{"init_std_o": 0.0333, "decay_shape": "linear", "doc_mask": true, "train_tokens": 567400000}
MLP neurons of a small language model. Each row is named by its layer, matrix (gate and up: input weights) and neuron, and shows model dimensions 272-399. Each number is 200 + 30 x the weight over its row's rms, rounded and kept within 0 to 999. A neuron's up and down rows have the sign that makes its largest values positive.
After each neuron's rows, "fires in" lists the words (lower case) most often at its 100 highest values on Wikipedia text that the model never trained on; "fires on" lists the tokens most often at its 100 highest values on Wikipedia text that the model never trained on.

L8.gate525,236,241,197,165,194,224,247,169,165,219,161,250,167,207,179,207,204,174,204,216,209,154,219,221,206,128,194,207,213,223,225,268,211,185,184,181,179,211,205,158,213,210,155,247,212,225,176,133,137,175,222,229,164,153,204,229,238,182,193,223,212,160,191,212,181,198,162,217,214,181,213,183,130,194,190,169,212,192,183,214,229,178,176,228,225,182,162,251,183,251,235,163,192,221,164,221,169,213,188,191,168,180,244,187,225,215,227,212,231,159,184,251,266,188,211,190,225,204,180,163,192,260,280,157,165,197,205,238
L8.up525,162,221,113,257,185,135,174,170,238,217,198,167,211,196,202,200,241,217,269,222,238,192,113,244,152,216,195,220,230,190,172,168,209,196,212,162,183,192,225,167,226,163,248,206,221,129,191,243,202,198,230,218,233,251,210,206,220,235,203,186,157,208,213,173,237,202,203,172,182,232,211,176,218,179,183,222,207,180,268,142,218,212,216,200,170,202,135,197,196,230,159,193,239,230,202,200,197,178,249,197,265,231,216,172,198,141,229,201,174,273,217,235,194,197,202,238,198,169,207,223,175,197,184,200,181,227,221,191
fires in: "of", "to", "as"
fires on: " of", " to", " as"

L9.gate1069,148,220,177,164,193,202,205,178,198,245,237,275,203,249,271,210,230,186,159,208,204,164,175,164,199,219,142,224,241,129,226,188,196,166,220,212,248,212,194,147,234,184,208,182,180,210,190,217,192,231,155,185,171,195,217,147,207,219,271,203,197,184,203,207,174,218,120,246,202,218,204,193,202,178,204,199,200,213,248,207,205,236,185,184,200,185,189,231,247,261,185,203,253,149,200,177,198,173,161,269,184,205,203,185,157,246,210,248,182,164,239,150,185,255,185,160,217,172,217,161,187,197,172,235,176,173,230,228
L9.up1069,229,187,167,243,186,211,177,201,190,198,198,240,222,215,223,228,207,249,267,207,259,196,153,215,139,179,236,213,190,152,181,193,171,224,253,214,135,174,199,156,237,176,173,170,189,167,223,221,214,183,177,220,201,246,149,209,199,235,187,209,233,249,225,222,194,168,177,188,235,216,184,216,219,148,167,227,158,220,241,156,193,240,199,181,199,209,231,147,257,250,172,177,194,179,178,202,162,136,225,165,257,223,268,186,244,158,169,228,197,239,192,170,183,175,241,210,187,252,179,180,228,227,180,176,185,239,181,219
fires in: "for", "to", "from", "of"
fires on: " for", " to", "uc", " from", " of"

L5.gate858,196,168,187,144,176,168,216,263,218,182,243,272,201,175,196,211,213,211,253,261,193,167,178,234,199,200,208,251,221,170,178,195,207,156,248,210,264,237,239,208,225,231,176,202,210,168,228,194,232,206,267,246,196,199,237,193,220,244,192,266,177,229,174,170,143,227,202,180,217,202,234,163,249,232,189,139,206,166,166,221,250,207,260,192,226,208,205,188,133,179,249,215,147,172,221,169,233,205,239,203,216,177,184,209,141,212,210,183,230,197,202,229,217,191,207,194,142,162,157,215,176,206,181,223,230,206,226,218
L5.up858,231,182,212,167,178,253,182,230,238,192,228,172,168,184,143,258,212,196,207,157,218,199,206,198,173,170,161,206,173,181,220,188,183,245,237,131,200,169,187,174,199,179,154,212,219,216,181,227,190,203,262,204,143,190,196,248,166,265,258,223,223,168,205,175,208,174,140,229,207,194,202,175,203,211,210,254,238,134,157,215,227,227,230,170,229,165,196,212,197,232,212,214,167,180,178,251,229,162,184,167,237,152,169,234,215,188,178,212,209,139,184,235,226,211,176,187,208,130,137,211,160,210,226,180,200,192,159,173
fires in: "7", "2", "16", "3"
fires on: " 7", " 2", " 16", " 3"

L9.gate1072,255,198,218,176,163,172,228,205,175,201,196,215,140,258,192,201,251,169,197,209,201,150,166,220,234,218,210,227,189,221,187,165,187,194,186,154,194,195,190,182,232,212,219,215,173,186,208,202,214,221,208,245,198,200,219,173,207,225,174,291,187,228,193,254,212,163,170,259,228,232,172,216,178,204,151,174,206,235,208,181,166,229,206,236,220,195,209,180,185,166,178,234,218,215,173,211,195,167,234,202,237,205,203,184,173,163,172,255,156,179,154,225,208,214,179,211,205,243,219,160,201,223,176,194,192,194,195,160
L9.up1072,217,203,198,162,244,189,209,252,238,174,188,145,252,229,203,192,176,173,195,142,163,187,200,229,197,220,130,190,159,178,161,163,226,156,162,163,228,162,217,241,199,210,177,203,183,167,200,240,207,153,171,265,197,186,247,145,197,194,214,212,225,191,197,184,214,213,198,216,170,231,192,197,228,182,204,151,175,251,189,211,224,197,239,256,259,195,175,267,161,169,172,184,184,212,241,220,164,185,219,207,211,227,226,175,173,186,210,196,258,243,190,265,172,189,151,188,184,207,174,172,234,233,191,233,184,180,189,239
fires in: "which", "was", "only", "strategy", "that", "became"
fires on: " which", " was", " only", "gy", " that", " became"

L8.gate419,172,241,194,181,213,192,242,174,214,198,215,203,207,172,225,219,210,176,193,197,211,219,187,179,229,173,128,208,228,212,264,205,163,174,219,151,238,190,192,194,225,201,194,183,164,189,195,208,187,164,212,227,212,182,205,241,167,182,194,258,204,249,159,196,227,216,234,190,203,164,205,178,197,183,189,205,240,137,226,152,254,198,195,201,189,177,142,230,219,218,179,226,168,189,181,205,237,244,200,260,181,207,231,259,210,188,261,186,218,179,239,185,176,177,173,183,213,243,158,218,168,228,238,137,207,219,201,244
L8.up419,200,219,176,197,159,177,250,205,185,191,155,190,262,186,234,225,225,249,194,231,189,203,162,210,201,183,171,255,175,189,198,161,157,153,215,227,179,208,222,215,227,248,142,191,230,214,194,180,197,171,212,213,201,228,188,270,251,208,181,159,162,233,200,212,197,256,166,145,201,155,149,178,178,177,190,225,198,166,204,151,255,236,214,201,249,205,179,203,236,179,200,184,217,208,156,185,203,181,134,232,273,182,191,214,229,169,211,232,264,196,163,194,236,245,241,185,199,227,177,213,188,226,252,160,211,235,197,255
fires in: "of", "november", "spring", "september", "summer", "october"
fires on: " of", " November", " spring", " September", " summer", " October"

L7.gate387,219,210,197,165,135,251,193,166,168,162,239,173,194,241,168,229,194,188,241,187,198,200,218,206,186,183,257,200,202,218,152,202,231,195,261,231,174,208,197,132,243,210,218,199,204,158,201,218,223,264,184,237,230,215,211,235,202,177,209,184,192,129,205,171,227,148,214,207,198,205,211,233,211,252,194,170,174,201,234,238,174,206,188,168,163,212,146,222,244,176,259,254,218,192,213,215,220,185,203,219,181,183,223,221,220,191,192,222,177,191,134,226,243,190,163,207,203,178,208,173,260,165,134,223,143,247,186,196
L7.up387,219,174,222,189,216,181,213,162,172,166,195,184,205,272,216,191,176,211,221,190,229,253,223,300,193,210,211,238,161,224,168,237,217,183,144,205,216,198,222,222,171,250,209,205,223,214,180,153,172,207,210,251,194,133,225,193,220,188,233,146,186,174,187,156,286,237,190,230,236,189,197,177,212,220,220,207,201,160,208,201,119,196,172,173,201,160,160,214,229,166,233,192,184,226,195,195,214,179,207,218,189,237,220,210,196,222,179,218,194,139,144,275,222,175,166,192,207,200,195,148,178,147,185,244,211,211,113,228
fires in: "that", "cycling"
fires on: " that", "ing", "ges", "ti"

L7.gate1151,166,188,234,223,203,127,192,241,178,193,165,215,204,173,189,229,200,248,195,304,187,192,198,244,148,267,191,202,180,191,176,222,185,220,237,159,178,237,211,160,220,218,177,219,222,136,223,215,154,161,245,214,203,191,210,198,185,214,210,189,175,181,200,219,184,181,201,147,149,166,197,176,153,235,164,169,212,184,228,223,208,183,231,185,221,248,210,251,204,147,253,187,199,227,234,190,200,164,170,184,188,190,182,178,236,203,181,224,205,250,215,231,221,192,236,164,219,227,210,149,139,215,215,166,205,193,214,159
L7.up1151,265,245,213,227,209,199,222,190,184,225,170,181,211,192,212,207,167,197,168,239,201,223,175,197,236,181,163,229,171,206,234,198,206,205,192,173,189,225,246,212,212,180,230,215,282,156,196,229,204,163,160,188,211,212,209,239,209,256,225,162,185,205,182,182,244,202,193,195,205,207,212,200,192,154,242,240,174,153,247,199,183,188,174,193,246,174,221,220,183,233,157,186,223,182,217,232,205,231,183,229,192,169,176,171,195,214,241,216,180,230,193,208,251,170,160,170,179,193,164,163,189,212,216,154,231,222,169,196
fires in: "of"
fires on: " of"

L5.gate772,196,189,207,216,189,193,268,230,242,209,157,203,278,153,172,197,198,163,226,217,180,211,218,182,186,207,250,174,220,221,204,159,211,156,202,213,213,197,194,234,212,234,171,232,168,170,166,214,226,158,212,184,163,221,216,185,171,228,221,200,162,140,195,224,184,192,201,145,210,223,219,199,191,169,214,219,228,197,176,184,209,187,195,204,167,196,206,169,153,176,186,255,179,165,228,152,212,211,216,220,181,173,249,169,178,174,177,223,167,186,211,232,182,202,200,239,190,262,211,178,217,230,211,223,212,189,203,196
L5.up772,172,169,202,138,199,231,222,201,218,149,251,199,177,209,247,215,165,152,216,206,210,174,227,206,233,248,196,180,256,192,204,254,176,213,170,154,226,218,170,186,220,254,195,182,181,199,191,170,209,228,185,261,218,179,217,213,192,211,235,238,208,199,189,251,149,201,212,202,226,191,217,199,164,243,197,165,232,220,185,237,221,187,185,199,206,167,176,221,146,221,201,153,221,180,224,176,207,198,224,214,233,196,165,206,191,202,175,191,200,174,206,231,231,200,219,187,182,191,169,152,213,181,238,191,169,214,198,267
fires in: "2", "3", "round", "aze"
fires on: " 2", " 3", " round", "2", " A", "3"

L8.gate958,205,177,159,227,216,115,195,193,185,179,228,157,161,211,228,200,140,177,228,206,202,191,215,180,242,208,166,185,235,224,196,220,218,237,208,168,219,206,225,228,187,193,199,215,202,250,207,205,202,170,200,215,179,234,174,233,187,196,228,187,200,195,145,161,179,167,184,148,266,229,206,222,228,172,176,175,215,220,150,161,166,248,207,185,243,233,206,239,194,223,235,238,169,197,254,199,212,237,212,289,269,216,199,173,199,183,190,240,218,189,238,191,258,246,204,186,172,174,162,155,230,198,188,246,137,222,180,201
L8.up958,248,207,210,181,195,148,222,152,168,146,256,197,221,208,191,151,249,195,219,201,229,145,230,146,186,225,195,237,201,237,224,265,192,209,247,173,246,258,167,215,176,194,206,200,202,213,186,221,191,185,258,252,156,235,176,183,197,177,201,240,187,160,216,197,219,166,172,250,201,222,164,210,231,204,194,258,191,178,124,195,211,182,127,213,197,169,200,193,225,174,236,187,184,214,221,147,203,258,191,207,181,212,229,201,178,187,155,212,246,148,193,263,199,208,242,163,174,167,220,191,208,184,139,227,193,211,175,143
fires in: "3", "0", "2", "6", "1", "9"
fires on: "3", "0", "2", "6", "1", "9"

L2.gate677,231,220,197,207,213,227,145,193,176,199,176,224,189,241,169,198,194,242,189,178,228,169,215,235,193,169,137,227,224,223,179,203,227,186,214,116,207,186,210,166,174,190,220,156,244,155,160,221,223,234,178,166,179,199,159,165,206,210,230,259,207,220,188,253,204,205,224,177,208,169,173,192,206,187,191,215,176,201,216,269,184,181,186,184,206,210,208,240,194,232,252,155,202,133,210,204,253,147,197,244,188,183,238,210,211,203,241,269,163,195,237,221,211,228,200,179,185,212,180,208,208,193,178,164,173,206,221,175
L2.up677,227,213,239,205,240,210,164,204,223,196,202,179,192,209,201,237,169,234,138,156,197,223,203,212,224,199,196,188,207,221,205,180,154,210,175,127,185,169,195,212,154,215,221,235,199,248,171,169,165,200,143,177,143,185,154,201,246,193,198,219,191,195,188,229,182,237,233,186,183,137,205,190,230,168,241,243,208,207,217,213,213,242,198,159,248,198,209,180,237,227,233,150,206,207,171,198,181,223,227,186,167,229,167,188,256,201,265,229,136,137,178,280,205,239,211,203,167,173,159,212,205,111,147,200,159,214,192,193
fires in: "united", "salisbury"
fires on: " United", "iet", "bury", "aver"

L10.gate938,177,182,174,213,175,206,210,183,241,222,120,182,165,188,207,223,190,180,158,157,207,221,215,211,187,185,178,137,204,237,179,101,183,168,217,222,141,181,179,159,251,166,183,194,176,162,221,202,165,179,148,208,208,236,237,249,233,235,171,220,234,241,206,223,177,188,206,180,195,150,199,228,160,160,216,188,236,248,252,166,201,140,181,205,228,206,227,241,156,216,148,219,158,192,171,194,207,192,193,143,209,189,191,169,237,182,206,183,187,176,232,202,180,279,164,268,269,185,223,250,185,214,154,266,173,191,246,180
L10.up938,218,158,195,239,200,201,142,151,224,231,179,195,157,249,209,163,210,210,217,147,230,175,175,218,196,238,158,121,241,177,232,188,204,255,224,203,231,214,127,169,122,199,197,253,190,283,238,217,189,199,193,237,187,174,155,175,196,202,216,197,231,227,222,207,196,179,203,184,178,206,166,213,284,189,242,224,206,237,192,236,194,187,161,205,229,204,205,193,215,259,223,230,181,242,207,164,200,178,200,187,182,190,186,183,202,183,258,215,147,203,204,143,233,222,198,173,181,168,248,226,199,167,228,210,159,217,163,231
fires in: "and", "or", "well", "t"
fires on: " and", " or", " well", "ly", "t", "y"

L8.gate868,208,183,213,150,226,168,204,175,220,213,154,206,213,182,206,192,210,197,170,142,191,159,228,207,168,200,188,187,240,230,205,165,211,209,210,177,209,232,205,201,250,255,200,193,161,233,186,159,175,191,184,189,206,172,171,160,205,253,250,206,255,204,172,191,193,209,190,239,174,160,156,220,230,230,155,205,177,157,205,192,276,155,211,236,200,204,204,182,213,184,266,180,186,123,244,192,215,186,165,198,156,144,181,249,205,222,263,198,186,195,217,193,174,142,180,211,252,228,186,184,192,204,201,188,181,161,246,141
L8.up868,226,154,207,222,185,189,169,151,227,188,185,154,263,242,218,150,176,221,193,213,221,221,181,175,226,213,165,221,165,172,163,183,199,213,261,249,146,168,239,237,175,194,172,199,167,202,169,201,184,253,201,180,229,229,228,214,198,228,202,197,154,207,185,176,206,177,119,184,227,196,244,186,181,202,212,251,200,197,218,175,210,221,182,161,193,227,260,195,226,228,168,196,204,220,241,243,237,215,222,221,253,182,246,195,194,173,217,237,217,184,173,231,186,266,198,201,181,149,237,191,200,180,188,210,193,266,229,156
fires in: "and", "or"
fires on: " and", " or"

L10.gate325,202,220,156,174,196,175,193,230,198,206,178,215,163,233,167,289,189,172,169,188,210,178,204,148,166,268,214,213,211,173,216,181,213,157,179,216,223,188,194,214,194,207,192,172,175,211,263,180,287,269,192,224,233,206,191,235,194,144,217,206,153,137,182,176,221,170,203,198,172,146,206,209,237,197,176,186,214,243,242,169,189,166,184,159,158,190,164,191,212,166,179,221,168,221,203,234,254,155,208,237,203,174,214,149,237,197,169,233,197,223,258,216,146,177,208,229,208,201,155,202,164,205,292,114,230,187,169,206
L10.up325,212,262,191,190,176,208,174,204,171,208,175,195,204,240,157,190,184,169,209,152,219,184,157,128,223,169,197,215,228,238,181,186,228,248,200,211,178,240,200,189,222,193,233,241,210,204,200,223,200,217,215,200,187,157,257,221,180,242,187,205,189,199,183,206,172,224,167,238,205,183,130,158,239,164,218,203,199,133,147,188,225,247,219,254,219,210,188,240,200,235,166,217,186,170,192,250,176,161,256,177,265,149,171,258,196,177,240,175,208,284,193,209,234,185,146,198,179,225,182,204,183,197,249,155,178,179,168,197
fires in: "of", "is"
fires on: " of", " is"

L7.gate751,212,181,176,160,185,193,217,202,188,181,211,166,142,204,164,216,189,197,202,200,147,205,233,178,242,288,234,199,188,200,177,155,234,156,166,238,195,181,220,230,225,146,191,186,153,201,229,271,204,258,193,186,209,175,208,254,185,168,220,204,194,245,186,191,186,178,183,224,198,251,183,169,164,267,189,139,197,165,199,181,147,212,176,226,145,201,195,227,195,143,212,250,209,260,188,215,231,206,229,211,195,175,184,191,234,221,158,187,163,153,196,211,208,191,184,172,221,271,172,188,172,216,170,151,155,180,158,130
L7.up751,174,200,177,256,192,192,237,240,267,177,218,183,226,173,194,194,245,221,189,227,220,196,219,150,216,193,219,223,236,227,207,161,244,229,190,236,169,201,217,164,248,190,216,201,194,233,216,184,155,235,219,176,242,177,195,174,247,195,181,175,185,168,213,184,215,176,203,154,186,197,146,215,180,200,161,172,179,234,163,166,231,151,190,121,233,194,145,246,193,222,225,215,220,210,179,227,150,220,124,158,158,188,215,230,193,216,182,204,170,170,133,253,197,202,172,212,194,189,221,165,196,204,222,142,214,244,166,193
fires in: "of", "the", "ones", "have"
fires on: " of", " the", "s", " Bu", " have"

L7.gate171,221,246,204,147,224,193,204,194,168,202,256,175,190,201,176,161,204,156,197,246,201,199,238,190,231,167,226,195,187,239,202,221,170,239,203,194,230,198,145,222,232,180,169,204,205,238,174,150,175,215,192,238,204,161,198,197,172,187,213,179,155,165,208,166,212,194,171,171,153,252,257,211,219,186,250,191,156,239,132,240,201,186,164,187,244,155,146,195,218,207,226,189,244,197,219,174,171,176,249,172,203,171,244,170,167,162,209,216,291,222,263,254,202,186,179,195,187,158,255,158,195,232,183,262,134,185,200,189
L7.up171,241,221,197,180,147,168,217,215,195,250,203,233,139,199,110,203,207,219,208,220,196,235,215,193,261,119,248,240,237,194,232,190,180,196,162,168,206,191,219,169,171,192,138,241,200,187,195,217,170,229,181,193,200,153,245,163,166,145,177,220,128,157,187,187,164,151,217,190,213,235,205,190,210,151,149,214,189,201,238,221,244,237,202,201,172,162,164,179,226,262,161,240,219,220,239,210,198,172,227,176,159,206,245,174,148,181,188,239,215,229,251,211,175,194,182,237,223,212,203,205,247,190,194,193,196,191,177,200
fires in: "s"
fires on: "s"

L10.gate593,222,200,207,175,149,206,214,229,147,200,226,229,213,203,126,232,253,195,226,256,155,233,178,146,183,175,183,209,211,150,194,238,177,201,151,183,240,172,245,205,199,225,230,278,218,193,221,230,219,204,177,179,155,239,191,239,151,167,214,187,120,195,188,207,133,201,209,222,167,224,205,228,215,193,178,185,243,191,215,220,180,177,191,201,204,189,150,218,148,206,198,165,157,220,243,205,178,173,195,230,243,189,216,218,177,243,221,211,200,210,179,222,156,245,173,161,177,203,223,197,246,236,234,219,163,194,217,201
L10.up593,183,183,216,196,207,131,237,178,198,234,190,187,169,185,219,228,139,190,229,232,182,203,156,209,191,209,215,227,223,217,190,173,163,243,184,212,204,206,181,222,207,191,206,207,221,206,195,147,238,224,182,180,197,170,210,161,172,243,181,251,185,193,179,222,137,200,215,218,257,214,228,223,163,198,203,150,189,212,226,246,151,129,256,244,241,168,191,245,195,169,186,210,207,206,206,149,142,186,199,207,227,179,204,198,154,203,220,200,228,210,262,232,216,166,199,131,178,200,180,180,236,173,228,225,180,173,217,181
fires in: "as", "with"
fires on: " with", " as", " As", " With"

L10.gate227,252,178,157,153,208,214,236,193,215,195,153,177,188,189,146,213,200,164,201,197,213,167,183,259,239,201,159,193,180,242,188,180,226,223,219,216,223,232,164,228,185,215,150,177,196,218,197,201,195,197,180,260,224,195,195,256,198,209,191,155,206,193,189,220,210,179,174,201,195,243,215,188,219,147,181,273,209,208,187,205,194,201,191,216,167,199,189,168,207,186,175,244,225,141,203,192,170,220,164,222,216,170,223,250,168,212,193,260,230,211,234,186,223,185,175,194,189,180,186,172,190,191,194,199,212,238,181,198
L10.up227,224,188,168,202,185,206,178,200,190,198,164,143,222,199,257,213,206,161,204,180,202,202,114,157,208,191,197,210,214,176,217,157,144,199,147,197,170,184,237,187,196,195,188,206,158,228,171,198,186,217,155,193,220,182,211,236,190,199,167,133,165,250,196,231,139,215,143,225,230,227,181,198,165,179,213,242,260,244,196,160,262,207,170,166,217,163,183,198,217,256,164,164,209,234,233,218,195,259,236,173,202,143,252,209,198,224,215,183,184,240,198,231,242,211,198,207,201,204,221,162,213,215,182,180,219,186,186,182
fires in: "of", "and", "in", "the", "to"
fires on: " of", " and", " in", " the", " to"

L8.gate1188,262,190,202,228,164,168,226,212,165,226,181,245,186,165,264,254,184,229,156,182,190,188,229,217,165,197,169,253,202,173,174,218,222,243,240,213,202,222,227,147,191,126,189,142,179,161,165,229,207,182,221,193,191,205,163,190,190,271,158,249,204,192,248,167,226,156,226,204,221,170,179,173,260,236,164,252,168,153,153,186,235,196,251,166,220,168,239,231,212,187,188,154,176,182,197,211,171,170,195,166,229,190,211,169,220,160,205,172,238,190,229,194,244,126,189,190,216,151,233,197,257,221,253,220,242,233,228,181
L8.up1188,194,206,181,126,165,161,175,231,206,171,198,173,200,189,155,133,212,232,213,223,217,239,211,153,229,194,196,244,195,233,192,171,187,158,184,220,191,195,221,185,215,148,148,210,200,184,199,173,155,156,218,226,184,161,220,186,185,164,171,189,243,231,242,234,200,159,173,202,173,165,226,180,198,191,177,149,229,258,226,173,212,188,214,203,223,190,191,192,186,210,216,223,210,224,235,206,171,142,244,215,171,202,230,178,221,172,164,234,217,195,180,182,192,214,159,146,211,163,180,202,180,228,195,219,201,184,253,230
fires in: "are", "were", "was", "elected"
fires on: " are", " were", " was", " elected"

L8.gate858,158,181,175,208,240,201,197,195,192,170,202,228,182,179,183,224,158,144,184,212,233,192,189,152,217,228,147,192,217,207,205,189,164,247,247,235,147,182,177,170,194,191,187,142,161,249,236,148,255,194,189,215,244,192,227,198,138,158,188,174,184,251,169,245,178,226,216,206,225,187,214,157,232,248,221,209,208,216,259,182,235,192,218,159,186,227,206,188,179,243,169,215,179,225,207,230,152,172,172,233,231,190,252,225,189,194,226,226,203,166,269,158,167,206,166,196,204,211,185,206,171,209,199,201,174,248,168,173
L8.up858,209,227,192,189,213,218,220,213,184,166,225,133,201,173,214,173,231,233,193,189,195,203,211,203,160,169,151,228,210,231,192,165,230,234,206,198,196,204,217,225,223,139,219,185,239,182,230,182,228,191,194,209,238,201,182,180,159,196,162,163,214,156,176,153,167,172,156,199,250,183,226,171,218,217,108,215,188,204,195,212,260,198,165,163,166,192,208,240,209,233,202,201,180,229,260,166,174,153,173,245,215,215,174,198,246,234,187,228,219,165,195,160,246,157,170,178,245,235,168,125,224,191,186,219,168,166,204,184
fires in: "to", "which", "by", "between"
fires on: " to", " which", "t", " by", " between"

L9.gate165,226,239,223,174,189,247,216,196,176,215,234,170,204,227,199,166,229,189,188,208,177,215,160,179,142,183,208,186,218,165,210,218,195,206,174,220,217,208,245,206,262,230,241,211,224,202,234,215,172,121,209,146,252,147,210,228,166,238,182,218,205,184,246,175,200,215,224,176,163,190,225,177,245,171,211,222,195,168,164,237,217,201,180,218,249,188,178,175,182,231,225,173,182,209,181,213,205,162,182,162,186,188,144,235,207,247,264,198,169,171,203,181,220,137,136,204,193,212,247,181,200,260,202,231,144,193,202,201
L9.up165,279,210,169,204,203,217,187,191,212,277,196,192,206,132,206,197,183,188,189,224,227,221,207,203,183,176,210,178,168,152,231,165,209,222,155,159,220,147,189,181,150,199,218,239,207,207,236,187,213,209,179,201,211,183,220,180,166,188,251,199,211,163,201,172,175,245,246,215,206,280,187,195,205,193,169,195,280,235,189,188,205,212,192,182,192,223,217,160,202,214,193,185,230,136,238,219,231,170,174,220,149,240,171,211,180,204,215,216,217,157,264,214,221,221,247,190,229,181,180,183,172,205,257,236,186,195,166,229
fires in: "with", "s"
fires on: " with", "s", "t"

L2.gate12,205,262,193,212,146,245,249,187,219,196,195,211,207,228,214,207,253,191,177,197,157,214,230,218,197,227,139,181,219,174,200,134,176,203,156,209,182,185,224,148,149,191,172,193,186,164,255,196,254,220,250,196,185,185,208,204,205,259,182,181,185,204,168,236,146,202,196,139,218,172,226,232,200,147,188,216,216,191,210,210,209,222,182,185,201,195,178,202,170,227,229,207,199,152,208,202,201,186,193,226,166,269,206,215,204,177,149,226,235,221,228,183,261,286,178,238,196,283,151,233,172,192,206,232,179,221,222,204
L2.up12,219,172,244,270,198,232,206,180,213,143,141,216,174,233,228,222,188,188,161,185,125,220,243,227,176,183,162,164,209,183,153,159,138,169,152,217,209,172,232,192,160,212,176,207,161,201,231,135,215,156,206,167,206,216,193,144,202,238,189,165,227,197,195,235,194,277,172,170,244,160,272,210,246,178,208,197,230,237,196,218,223,206,207,180,197,235,215,193,213,231,192,208,230,181,220,205,182,189,170,204,175,262,235,171,188,211,174,192,187,184,166,232,237,256,206,236,171,286,201,175,168,187,264,256,217,203,215,192
fires in: "congress", "chief", "actor", "bishop", "president", "master"
fires on: " Congress", " Chief", " Actor", " Master", " Bishop", " President"

L9.gate360,209,196,237,204,221,246,230,167,160,215,132,215,177,178,181,247,136,200,183,198,195,231,224,204,276,197,169,207,227,202,172,213,218,210,171,244,146,170,176,198,113,239,218,235,183,221,145,216,224,166,205,267,185,201,184,236,222,128,206,140,239,186,185,135,215,161,257,126,186,206,158,199,199,210,254,205,252,191,161,190,187,175,177,203,159,191,208,183,235,189,210,180,201,237,201,207,215,219,208,188,158,157,193,265,230,226,163,235,200,236,184,180,258,181,167,186,171,187,165,179,209,170,193,187,193,138,193,185
L9.up360,162,156,220,182,158,210,209,173,216,258,241,262,175,249,216,165,200,221,179,137,245,189,202,213,186,221,274,230,166,223,237,230,197,161,205,197,199,237,239,223,220,214,219,215,137,233,211,218,172,227,196,180,255,216,212,216,182,230,176,246,147,229,143,208,188,174,152,173,206,216,195,195,161,188,249,201,195,173,208,181,149,162,188,201,221,170,227,158,210,233,210,187,204,189,220,172,182,183,264,220,182,213,259,210,222,220,182,187,208,205,306,188,252,209,165,181,149,126,219,176,225,190,217,220,136,194,185,149
fires in: "7", "8", "6", "american", "9"
fires on: "7", "8", "6", " American", "9"

L10.gate594,230,172,205,190,196,201,200,198,179,163,212,188,213,218,230,228,256,185,211,266,212,238,165,208,215,206,241,167,243,191,214,242,196,200,238,192,220,202,180,203,266,246,215,185,218,192,198,232,188,187,192,195,153,186,197,237,130,166,238,199,201,199,196,230,160,146,211,168,202,204,211,152,217,171,199,229,202,189,162,207,163,204,246,217,155,192,194,193,219,219,179,197,215,184,179,199,225,202,248,164,214,171,195,228,186,148,196,241,202,217,210,154,267,183,223,199,172,270,151,152,249,175,207,203,181,204,194,223
L10.up594,206,237,191,201,178,223,210,251,201,163,205,222,204,180,148,224,139,247,214,222,236,166,225,156,219,224,192,210,245,231,185,202,144,223,218,206,234,204,213,239,213,234,196,204,125,195,190,174,202,208,227,189,236,223,167,189,181,227,170,305,257,162,209,247,214,212,266,245,192,219,188,199,264,201,263,215,175,219,222,220,195,252,140,186,242,170,219,166,207,179,178,216,223,210,211,196,177,226,173,194,178,249,194,161,183,204,185,178,240,183,222,178,161,190,230,175,225,252,182,210,189,218,188,189,209,170,176,177
fires in: "in", "0"
fires on: " in", "nd", "0"